config.yaml
num_attention_heads: 3
head_dim: 128
parallel_block: false
init: "uniform"
init_std_up: 0.0227
optimizer: "adamw"
learning_rate: 0.00135
beta2: 0.95
weight_decay: 0.065
warmup_steps: 416
decay_fraction: 0.681
train_tokens: 620900000
dataset: "wikipedia_en"
MLP neurons of a small language model. Each row is named by its layer, matrix (gate and up: input weights) and neuron, and shows model dimensions 0-127. Each number is 128 + 24 x the weight over its row's rms, rounded and kept within 0 to 255. Numbers have three digits each. A neuron's up and down rows have the sign that makes its largest values positive.
A block is one neuron, or neurons of one layer that tend to fire together. After each block is what it responds to, as a language model described it from the Wikipedia text at the highest values.

L2.gate325:137147117159119113134094128106148179101154104187127096139141137124137160084128168159107154125166144169095149109178148162131120071181110117171101138066148127103118129115171127163104184188152108098118155134114109156140124115145086112098154090099135141118132133111142126114158127146108121081124156123160145076099142092135113077114132133092134100128143112102128125134152080155140136123096
L2.up325:154167133127087121151149123112138152084158137120126074112094135122161139134092113165092149137174124101121155106107105115143133125125132153155133116133115115126114098110105098135140144146105179115093126119157111135143153158120106153085134123091135100139129164085157097126101174121124099122089088165168091113145115084144158083155161115103125114111104105121129097106113134158125112146147
L2.gate404:115140119142126165121118159167118108062105122103101155144146135127112125167149150121144108155088144078138150090117162119113111117161121164175099151136155089089113147144151113064083147162160106080088136140167110143054129123132117163132145132124104121121057096116129103133092104133179176133130107140133121106148168159122138163161150155087136134135095154103098117117184129119139152088126
L2.up404:135123140097166114103115121117136110122125140120135133126123164137129109104076137109106155132117076147070112122105091123077142138116160147176133159125164192110181123141161129133129136136135081159133114110105071097134122123123137101121131127087122127067112115167140113125117086122111143146137108086130098151113129116149140097110159126098114158131145080103146168138154129114127149115134
L2.gate612:124144114109132120117140110106097137104105099168117153126131119131128168121173105103153089124132138113138115112090142099095186104141144130145139136127135104141127133184121083132130113133149157131135099128113133121086118115123091115093086103095120098089135156144110163152122119128152089123111117129131098166120139108103148130096148128133131162164143109143154124114147110149163145155152
L2.up612:073182133077159106162167085109142134120124147139088138148144130169148129094220132098134082157137157124135133096086181132098142103127107130123134170130125132153083138122140093116129158147140146140156164114129158124095104116151130083108110091104093113115102148149145166114163139175118119096131156126115132154115133108116136156138165123167131203155162124120151129138163159121155136114120
L2.gate648:116143131132108093123164128156173125139172101163128138133160114118115126118136143163115151130113109163090147158112154106169139071125106119113154178113150149122110096143140055145154137176149138127117115157166095163156142122152086109114171141105145134141143126101124171119080057130122123138137123147055127143086158113111135126086154108102109102133113130144138099163137100138129166107141
L2.up648:138144105119108103143119127094132127086139134097147090171090143135161138147121111177088144140127157092075160113107111156149143178195186097145098172109135152155106123134133123150133156151073124130131155147100110136089082129143108161094149139095143105135116119115127072109128161148062106110160154130113165130132163138176113150126117119139134096120126123139166133107131151183138097102133
Responds to: Short opening pieces of words split across tokens, mostly names and capitalized words like Ne in Neil, Neo, Neighborhood, and Pe in People.

L5.gate43:134129105144138160173157107135103081148095121125176179132130106110149166147112098165134099120124172153121109153149094115121147147115137131097139094120149109165091148118185087147087115158136097097162142098112098132161133124125142103105123121156130155130126127125129127174106119160101141117115107100106164121098156119115105161127119158154162134090143103158115142135144124152141140130098
L5.up43:117115116171118122138137089132123101160096138145130148104160127133117140157149114129116113140174131152119143125104120136168123129156114098127153083123106145124091136184163119137097079174090092172146132144081137130157110147112134111071200132099113174134158125126173160151100119172126111104169149130171122136135157152115101118122099104139162152118081140147145153115115105138165178142102
L5.gate45:137129116113108169123099143118151136139148142112137138126133116099109201151147157102151116141120162099136088120144164158103148144085096118115143118142151109140147146148139143115111118175125121185088119098128124104098101100144159149111165158175135091140140141103127112142101109141141165145097127150140074114102170135109125128129172142120153128105137134125106122117138141120162115157203
L5.up45:111144113123113153159164116132107123075166138125122119135144180129130102109100179110127096163125146080140111149128136146147155170077135158118176120125147114143100162113150090108151115082174132123076115073159169102117132095110131103131122117147154122135083116125127111095143121127151129130124146115090136136097121083105128137107121090146154125149154125112119189133184091163141093155132
L5.gate70:135154128092150129159110121124110102126143139100159153103115084126095128133128113085150170124139158189143108129124159147105099153134112157161139116135140126119141176111128113125133099110121154139130137124105136129119094128112121140125141137086157070150137113131130114138147150141141198151135095112175130137100107075147098095125141117104111132106127193137139144060097166116173102141148
L5.up70:126128127105133123153120127116105118128114111123140150117085124109108141110116122137179146161122171159202098100152125146134123129145169153116149112142175146110163125129146119104160111167130095141139150103091115171100136112136148102123132099115134155158126109121150086121161113104119161099115072068166142134151084116155107098121127139124082145112122134126120168128110159097150088150127
L5.gate79:113111133139181117188158119106159140152092079139142112151136141078123106081129149165160161160069153134113127096144158143150113106141113175126169138078117129161154096117136157142134149136184122069104128160119123158155149150127116129157090117148090077151110151091145115158139129140140146116111111155146159108096110129116122125158121121130144128130108157132112138112104129156133111138143
L5.up79:184107148145110128117135158142098174112144156146152150136165140158115105101112133143093121120159157139131067153154095092133088122132147140119115155098164147168132133128130169098094150115116129136105086140103155141144106093135119115106146140125135100112104135153138130139117158144144144123154106124166146116154139115171134148148155104155135122145093172095113133083112168123152173167127
L5.gate139:134135168134127106137139131158142132150113167137186149128118118145153137175147148128116140108145152097118144166158119119104105089150117134106113133158080083116080150117118099069156134174126117143130123137153134090123129155102106117080161148100102120138116156124129128099130158176102137127146134125107169132100169107089141144120147109120181089141126102102119134106097154128143143102088
L5.up139:122150156141105123118104117128132119112144097124141155140111143138133122093169120101142095153163156093118153158110122133133163085130154104125096125156155121114105119130123118136164105119105136108162108136118132153100148148135169131143086123130130163089103109127083114148137134131127139097114117122161117106116151140135139121132126091132082125139158061117120144116116067154140169129152
L5.gate197:134115141138172145134131148095113115120143138126113142117099141121124116099126085134100162140165123137119098142123125098123145120129144116142123133148117138081100120155172133130087143149144140125121127103140146119176099106111085180125163163144123111118119152144115115095149098141136129169164142114136191100096114147117131170160091110141103149133109145121132154108131161128166172142143
L5.up197:117095143128164134158145173120085147115118121144118163099070111108105111111210074169182133180130116094138120141137099108140153081131149120112090113161117121146121124146143149122124135132125111180074158108118147143114129108117140120133131161159135124126102177131079097114121149132126135166122136201123132122117124153116156157099123113162123120161100162153142140149118136082142112167115
L5.gate208:122091154125082136139104132109101092158108092130141110167137138144126121095154153101142151129115108139116169141139143092138151140146145150120118183116113122087173138132146100119146120136152146104171128155112106129128162170163186127176131174146100141146135161156133152100110129142155171068125159115161094166157131137091160115136138135122111141130110163090112128145130098139146121138131
L5.up208:099107127128133142111117166136107123144107091149148151159157107141153139171107106103147136155176101112122121134186134107128132147161111168148155107143139120154119160148153075148154110131062133148122063117101081134153093116117129107113160103121139151124119135136140112146125147144183115164141120131105168122146181151124125138147104092112123154129104149151088143116125113089142124103140
L5.gate319:125127161131120120131137107086089126129133069113151159151132078074153130127125110143145100076147150131133101198135102102122120111124147124111146111156155093143123054141123153134095121102131112113132098140160123102111117131121122138171141113151107126158104141130127121138140105131145142145104123153136194102133104119150108126119119120132154121138124139160134143108166106154139123147103
L5.up319:065156096133100160124171169149168117156119135134121152121083153138124153146124122143119106105169144097084109124160073133097133100131123117153160087150158079144151158110116111112172150151108146175125125105136148099144098140135121134124135125138121139186085119115125148133167115162122128158152139147096080166144082088129135173130125109131144095158164104138135127095111185127160136121110
L5.gate367:059126076125154117104124105166152135177142099173127116112092107168143084131118109145112109115121111180140132113133182138112151147158135147147098110157150118113135177159094156125147142129102147119122080116088113114168148150110127123115119105100095135128150098121133094159096169143122153124125148127092130128090154132108108154126149150152177128116148131132144108102107109121142153128077
L5.up367:160126146137122114093150139156139080119137109082133132090121162121160186138139115104121117103123148137105130116142099115153132128119142137109115107173134112142131138102172144155158106114115140140131108162116047122102134166106103133149129136132141108134100090114124165107110130141049146151127115151118163135102149112109118155148104119115111101138107126122157098107151096109138150091129
L5.gate386:119112129137093117128147149095091127103139105136171147099133121102109148108102090116089120095168147125142088137097091119133148168170138105142129113166137131106113098099105111093106116098104184157153116185133115133101157126141163102117123126164108111122139131145164154131130112094154134147106181131191143116152140150139143136107163121141150130163131136134116123115111109118137125116102
L5.up386:146135095130168150143121140137109136117177108152145126138166120102143155140115113101133122107128134132176112140080123150149165120145107139134111094148136157117145141097090154165119101137133132122146146131099109134143096127111124153121097139133090141112119123124145094103071152069131160122140161156123172087099111128169137130166117126120162152107163095138125151119131134121108122170095
L5.gate482:107124110162135112107116144129148105148114073201155135169147135137119168129119142061174117113103119120110097132153119151109115109137145130128099148147123146112137153091152081107118094129109102155136104147171085117126157163118150119157140178141116142154131073132107094165137076187130132116131149138118140142067119132140099144114136144113162133076139116176124151107126171159162106166129
L5.up482:128156112192111136116142122124107139119087067146117097194127106136157177108119174114170134142111120126114122162136137142094153075162146096126122106147138108115124130135118115131114092141098125137161121123172124128101137145115134149140113111105119090144110135126123148114148122125134113138128127145139124170143107122127096101135103146116167141116110120145168091143100146153122148149115
L5.gate503:123120103125138145124133095131144125178154137123129151149105111138083161093181096157145141162133173099141142145107107092124173126174126140139169127123141113150159136166113111126128092143129123143156196115151114146127158116111139100140158154134125188114189118135133152138122112154145164128128089139116168154124163129121122144170100083170131080128175146166090119147071147166156159141151
L5.up503:123118102136141132141136094147160095138130150121136174078088098103151199118178100127094128170111165123118163091158113138102165106149138151158172121128107088143146176151145134137137129129103171129126102145096144122147166121128174128145123118105134126137142136154135169146119091177187093102141096135079125144093125117148140145095117118152109133155129121144095123121132138139132150140122
L5.gate579:109114170126133119124120106120112118147099115104098163101137142130143095118121117120137158138111135146118146143115162143127143098126159142122088179146129122109134103161117090116126154143124093153116118109106121167142110151149115131115168101122106106132126106138161145148115126124157142120133146140100085154147066112148149156097171125141105117111165133148143115109129117167147109116138
L5.up579:133129157125128132172087162165167127111124135121128157138137117127078127127119104090151118143146157167088073103115141142130107115141134118135139127112098113123096112145110152107157137172085134160140153117103145105114124185105096138085150140129135169122116082151129114129109112140119150104089101152172129134130117091113100104105149093095179139120123133128124149108129126132156127111124
L5.gate666:170126156109098149160139130120101095155145116135148162121167095110117104138128152070130116141141138128119136159123132144135158151154130107062120115151160119108108114132084126114109117130119146189122084135102113120157147128150130121116141177146147113121122097101099123126114076121157118100135085108131110104159111159124114130087155122114147143115105140122135108114095169087154155156142
L5.up666:191139150174084154121141101108058093159129108121131133136140121120119119147150092147143130153102147150098170121114143135166170115149147151129109157135166128094097135135119120091114124178106110161078104111128126111211122117140139133092187136125100121173145154142146142124079132086142152186071145137151094154137126167106102102113129107127110136127079175121112092133110125115101131140211
L5.gate670:106147127163103094105149123149130135190166133107129156157137158130120170128158093112107134087129163159129115150134114121134105152155113137139122139153135118164114115138124127093138093158160135140145114173130139127138144149143123143153121111135153098127141099173117111129132114151178116139124156155170171110132126146131119155101125131126148140095124141156115126113111134129135135170144
L5.up670:138164107142112126121115100118136170123114103133146125125134170105188139143107137164153099167118155144101113151126100146097143092152088134110136138138135175139133123162145129140094180111140177172108158120112115140124140168142204119132114134112109110152118176183149150175124104128115149126142113111130146123136119092134135131164160109133161185062102137149141146099130153126099152103122
L5.gate765:171112124109131137150116127121117128126149096151136165093113128103098117143148087099117078173124118130130140122098135120144113147114113131176148172129114117144140125112138145121184150117157120097102094133122122129140119119148137134104106158106085124165120172090146092148098095165127146127122119139169141136096119162115119109110159137135139148118132133133144074111164163120148185150103
L5.up765:083117154180099155135115134099111150102122141126107137131084118133141116131165123108099107177136180123117146138101142137140137093181155150099106073127168121131119148107129102125107123119120150162162123124118124131150119145146126148128157156151147156100130158126139088105136137170152090159133120116164157159129174189166144142171151111140118109137128107142088111152119138168108130151139
Responds to: Word-start fragments beginning an incompletely tokenized word, above all "fl"/"Fl" (flowering, flight, fluids, fluoxetine, Flanagan), plus mid-word pieces in headings like Release, Notable.

L2.gate159:112209127136094107116184101172100143155140114102124120162134154151155109115097163107087118138105134101130082142126144142109098092172144172135139143116150166122159113132126083118085167133124099144119117135140091135118134162166130144119097123099139127122133128108158109150112110109145102106175154143119100158127108145138153139166110091085140060127144127118105154158101129064174107124108
L2.up159:160142149131091088151170113126141090118157139123107107086165103119107127110125122128135119110161102127138139111166144167103129109132144112167113101107148124095094115141111093130118147150128113113140094117118094082139141113106170112160123125145107157104123126117151112147137102110114143108132143122098111137114115124134120117111078143110162119193158159118167082170140082136120154150077
L2.gate281:122100121137113119099085116109153124149129104139112148126099077154103056127137093113126116100099116119158136118091136106101138161149115096113121137091104120122147129169109108123135159135128167119166143142112157118104125156147144131137135154168105153114132103142114150119149098115143100081141108135133137155152155102116125117102142114080132123140129122132110139106145130121152110144124
L2.up281:122123137094113180155149129106131119102143126134106131104127112099116089102118105099138159109095121131132153130141127094098129134111156147099095091078141106125099150154135105101149108179116135138181104142175124126124161124089104155106129138110153093141117144130136185104134127148118136150109116142145059118107126101117186119144103144128107129120109153147137115123089079122135141149120
L2.gate468:177147147100114092121123116101129109086125123162114150114131127125118127117120129098153103102079113144104106145135101131118163128128114116142160156130161140147163086130146108167123147136133129127117115146153089143108139110092139099164152117085130135108127090126149084149135070140096111124114072090124108148164124106137121144089084110113084150124108099122125075147126080161123146134143
L2.up468:092148109124109108178150102145120135142092101140136089133113136121117120138129117148151128151071126119128126153094108118128122133158088153135148101164146125099123123138133120138155157115112220121100106126143179154113126099163114112101157122108115150106114166090143160137161148158121112105105131138148131101174126123126183134151132121093149129143122134135160133170154145131156126135120
L2.gate638:096163131081148105119120117091155120153132120117118167160132155097145136156079136113102102137126122147097130130165130165134154148116156130156116066134140138110168109064121114134160131135121129128130107163155149160129092163139092159132107104084095111107150116121103125153130128125127124134126162101144113102102121117113113154144154134069153103150138094158141129132152160131145097124104
L2.up638:154147119185146151140124151087144114140133137145169195135141156138114137129140137107133096117129156133107178162106147127113097104127155161131116110092137130165108099155143110108104108139156085125179090133175129164140104152144123146127099135090149131172187104108151117133160151161105143117153154095151126091134122113165119114114143128128158116119171130123125139111115127116085144122120
Responds to: Opening pieces of words split into several tokens, above all sc (score, scoring, scheduled, scientific), also E, ent, res, fin, often in sports text.

L5.gate6:136096112122170116120139108128140128127113137104154134131132126100171148089099140132123120119122131146117166151165131120137126163121110134139138162111102180137159157114146134150145119135144126141158099132169104184118160118103099160134137097151130147110125139140133121154169096096115120164105142132142120122140099101148106123125180122170122101163136127132169161096123117146137132135124
L5.up6:123134135143135149127105155163156133146106098105117113126118159128114131120120123138147116088195081179111153144115128103119089159111121103101127150124090150117124124180130158078108120117122126141069151165131140136126135097130168124086201127145130174115160138148133148118154095166138108165130134137142134076139179122143179133079130142158137129146181118130092097135095081100099136150124
L5.gate24:151143115121096134148129104154126179114153111171148142106145100128167121119156151159149127112100112166154086165106126134153132128107172126121126123146096111142125076162136138123110122093194121108131100142120106131100134136143122124138096138127103118123153163133133121136126149146137071134125080147111116164126153123086097160106121156131125153116114114146136103119153118133141150096119
L5.up24:165158128149163125147112116126145131127159182155136134129140204146162103128153116090095121083128135130112165161125140116095108123118136149079106102101180115154144134114167134119092167142172098132153103114098101134109138159169178100144121114167126113081146070155128145099133160137180138117126138129121144146134132113076124188149135123140140142145113127142164155114098109161144110124161
L5.gate40:125107113094120162167118132089160125132144093135112114166109115115143138155128088182125179089110150162123123138138106127121130111152106153135136149108106173153112145128087151091091172118111113110103154128138108117122130150109134183140113130116134184133082177123129171145093072187166103111100162121157124082090156126128131148148125121096131139134123160076127127159124147164135134152144
L5.up40:127153147110117138120085135105145121153122117160182124132100110097115111172151143139122117162115127119126135142163101110123129109141126119133118127139112122145122105127156141110085117111105137130132113116118102098138132111100122162152085099111137148158092097115103130152126090177144136111124076171138158082105143101147129134127145118134168108149169154098152192092099135114138123143145
L5.gate198:137104082134119155124132132136114143136139131152165097147143146139125137159127141090134138136111143103120140145155095067121119121124116128081157147126148146135117174115137109148127110157156145129164147097088113152152146162111115127084156122157116100138149158170148121084182144142123149103156116084129105140134156149099167145136093115123108156130112107156111111117153116141146154120174
L5.up198:117149109137094110155089137156131077125131094157159118101120085132090132109158149110194115111123141096156121103103127159110136137154135120106165124141127125130102129128140090119161124144134102104105142154104096128141122113117161102156110100105154167127097136120105113158124155156157102121127095117111124107142102115107139111174103089097132111085152121140130170079129132177127177170111
L5.gate287:133120107106108132106121078139124133132165141133151127094151107101119120098165154116137146130117131180095180145175134115168108120136103122093135169131128130086112100122131150166128118123157133079110164132089073099128082106128135104119130113122108103167128127136161125129119135111130114110125133142135100155086125110073108123109117146100138140118109155106179131136094157135186170157121
L5.up287:153145126106166109146124100145110130146146132089141111108124120152101120102102177135141158105128113155093157146160125103157122111196155114100179140157168086052140097117161113133111090135132132118115156115143112108107121115120118090108114129122111103157145132114152139109118123117163128079122105113116098162107098130090122132163132121140116189157098138131145088129097133132139121118148
L5.gate329:115148120112129124158104105133153148129125127193145159167136149099153133202109102159149132078095132139133105152143109197117125154123158156088120156095112157120113126129130098138142156099147147132125140141122120174121149141118156109118136091156185113136142157105139149147164137093089127131150111057165150118111149111117174099142152159097110106105136092082142121101124117162171155089085
L5.up329:166153132108095088124138143083135150108144085174108135133095131124107145150156091081160111143089116141137153135162107094117140120116133081102082147061138150105119117113100128120115103099110062141152150133168095100125110127160152140157161148103148144127114133161127139105153126131134099086149108144139115146149097108148119116137100101100088195099164146134119105125132098126138185094136
L5.gate343:110120151170123108150108134164115094151158149107135138102112142130104125152114094107084129116103103137106131094085122162127067123121130109161102186107133145123132126112116145068117134147124108132132067136147135142122137117155080121120066144070127123077154121117088104086154114127147126117140125123121135107115158113119126179177161111117115088126066138162123153113098142113156109135134
L5.up343:130113129112115142177087115128103117137105152120102145158165177124158151108144092126098110121181134146170113116099106094155149136087150104125114075122150131140095149095150151147156133116151146108132072156100147137109151091116133130110134158150121108093124158092184138139173150131105119127124147092111134105145105121130113128150113127118187132137108101083125152153121115152111099133125
L5.gate375:160150135138110121141129111120157145120125085123072117133121112139109092110097129157155115126133112128150158136165123155124130126151106120143132148114137147150095091124125067146174155127143153141139142096145085129096110140144081130081116116151139093120116143129124138137141150131154126106132126137148118126128137139089094101171187115101109118174147133141147101092144119126113170138134
L5.up375:187151107125094080139137104128150113078123081153135100114140105111128083103083134121149129136156100133138127104157171148140138126158135148149114144104126121090129083131112120170131146133148143134149092125127123140097135143099104140081167126116174148103118131076125132108159156155132121087140169097154091121137103150104062116138125116113099121186133139105121066140121133111114164119088
L5.gate470:117093101110149124084134135100119122156120099155120146131158144118145097139145155147097142111143105132117177177132116185137135132118122114147138141126143104113096063141136089143153112120141116154127149131135119122129094136178107172136170103164109082098094171118166180134141136171140164084142125120121099148144138130098151127143145138137170109121134133104124141140154090148155103130176
L5.up470:182093165154153121116141071116107138140132111130116131093132116116110139106130158178151113151112124141111135160102161122162150117114097136194150150132179098133077122147091112127097100132154139150120167136159127132161113144133111106124160125140077102189134123130113149136153115154103124099125139086142095131170127102148121103120113133122107155095135156149165112168094128173110144124130
L5.gate525:133093116148117114123101138104193146111138155078124096121193141125132124141132104119113124127119120129164143115183071135130116129117095133117158135129116138105153161127103119107169129109118145156111124154131140181110141103110130150126142134144112099093161143149169131083116114144125138127101132133114130101099118115116139117140109095142122147085145115171157138130106126130164159150178
L5.up525:130155111100155157128127132148152121125147133145124113168141128134096138124100139127080116110115156110129152154137082126168154068112082128158074159093117125145130137165098116137129132113163115160091136151106141137085153108173160117143161112136116131125155169150134155093124147118135151125113114134094145140138125122125119110138172160137111148132130155069099134148088125133135110145146
L5.gate568:157101138087146148076133135128128103170127143138134130089075129136083106112118100096147098140123151148098132168164140149108116161117082130142130142137129139098152100108104128132163110109124096160132167157098118139110123141121131132185152117122081126096131122109122124157093086128129119128113085133105127139090126131161079146120102133171147118080092146098138139090078127147145142137112
L5.up568:129144124162153110144125101131105088129122171127137170151136168173153157151153107102104118167129145134132183113140129146094153118128125113136107104114153119116115165105165098134083074116162131103098112128162112127167081135131119141137197129102126151122186109176158121109106189168122122128141137120144126096133097146143115130125117129127137136100111103121093121130178103141111115115175
L5.gate574:095115174129155130108130149094133104161163129123118111136156149118096135117128149123145093156139139142161127117166129142085101143144125112155134126114106088135173095088145126174099115047156119167132089116138088152097114137144118164143144110102088094104133097129122145109116143106173137168113135097154157120111132128110087104127148128098110085089128138112140134126151141188146188134127
L5.up574:149098105110138153095150135111154117147125126154160104149144116117086146093140131135092115170179165101092092136100124129170158138103158116120145138119169170114164092119103117160119080146119139126109110167098144119113116136103114144101112109116151133109143151170136088126150036148132137108111127111078096094116114109099124126111101153143090130144134098099143117136154140139169189142173
L5.gate600:130115134123129127138140122133145114130086117144098131136122105110086096104159144110164103088121109098117127154122122113164138116106149165132116148155139167129129114093167165131122120107126089126104110122144115081142151097129080103141141134120108107140128130116164139089115112124138179109116130097140099138100105118076180131090132111139113134115123150143137160142138102190156157154102
L5.up600:136125109116133175111082122124150090145087104113130112098136131165129083106117163116138141122199143150154174139187131137128082153106185143140111093102108144145135164117121113150128128098129133139123121062101112124103164127122144139113099105115146107115145172146140099133180141178135113122120107160120109149119152149094130087156128098114146106126108146157152113164130145101104155120133
L5.gate667:124129153128162091129126143094134166134194145110099118153126164093141111123102079119150141172143085149183114140134113095081127185125133169180111136137115104178131147120141069110136126155177163120125138089092101102147097121090105152139139108131134076118139113140124100119151130104139141133128124140136103129129124117087119138097125105168115132082138116150155117135126133131123119130107
L5.up667:149137109115165114144136140156095136122153132113131125163111174126101149104133160117159177081125112180141118142100088123101164159137137110120184156139135105113137123156169104103131140142156130163100174146109086128104115180161118110117106091135119106135099129118132088154095115121146139132164133121147128137127130125145169166138134126101093087113129133168088113156106135152116144132175
L5.gate711:162118110125170161139104143146158107091146141146163171151126140057099124097132157134093159136143140141113149124167098131129138132089138106115142110115144135132125131128177110122159092148159092132126112143190122077127096128150101144125127119153138111140107131142116130113103140124137136111132100113146097128137103117122135137099127157151130140173130133105136126084134131134135108131151
L5.up711:149128109128122095123148109138164135133130119135153121158153181121148107100114134119156103083116116167117176099144158133133099116120126132130141108167130174212158106113144127132089132110137136119131167091172165111115140110121114126162106134147147157114145103106099062090108136109134109135115154145100105110123150105093133127140125102144141126136153130149143120119122126084141094119113
L5.gate723:104110147135111112171131145111094143117104114102096187099126093094136136116125148158127171124097099130078088146135138124166120086114136139152121149110163135108128110147136171084099108183161142093183093074168105160098138117117098153139194141135136104112126166096114141108149113119111175142114130114144116120098107149162151142142135136117091109135137097081135146105125143118166112177117
L5.up723:124127122111168103081106138140166140144134083098119147128114099118161134124113134150136153109108135128147069102130120139146144116129114129146173151117143086127095122099135118068155148093105148113105111152101133127157146116140129136146110157112102111113181142144117079125110144138142115165121152147146088100105171131123102121113133150097127096128091094145093113132117156109147123129135
Responds to: Word-completing pieces and cells in sports tables and match reports, such as Sc|ore column headers, innings, throw, Votes, Win and goal.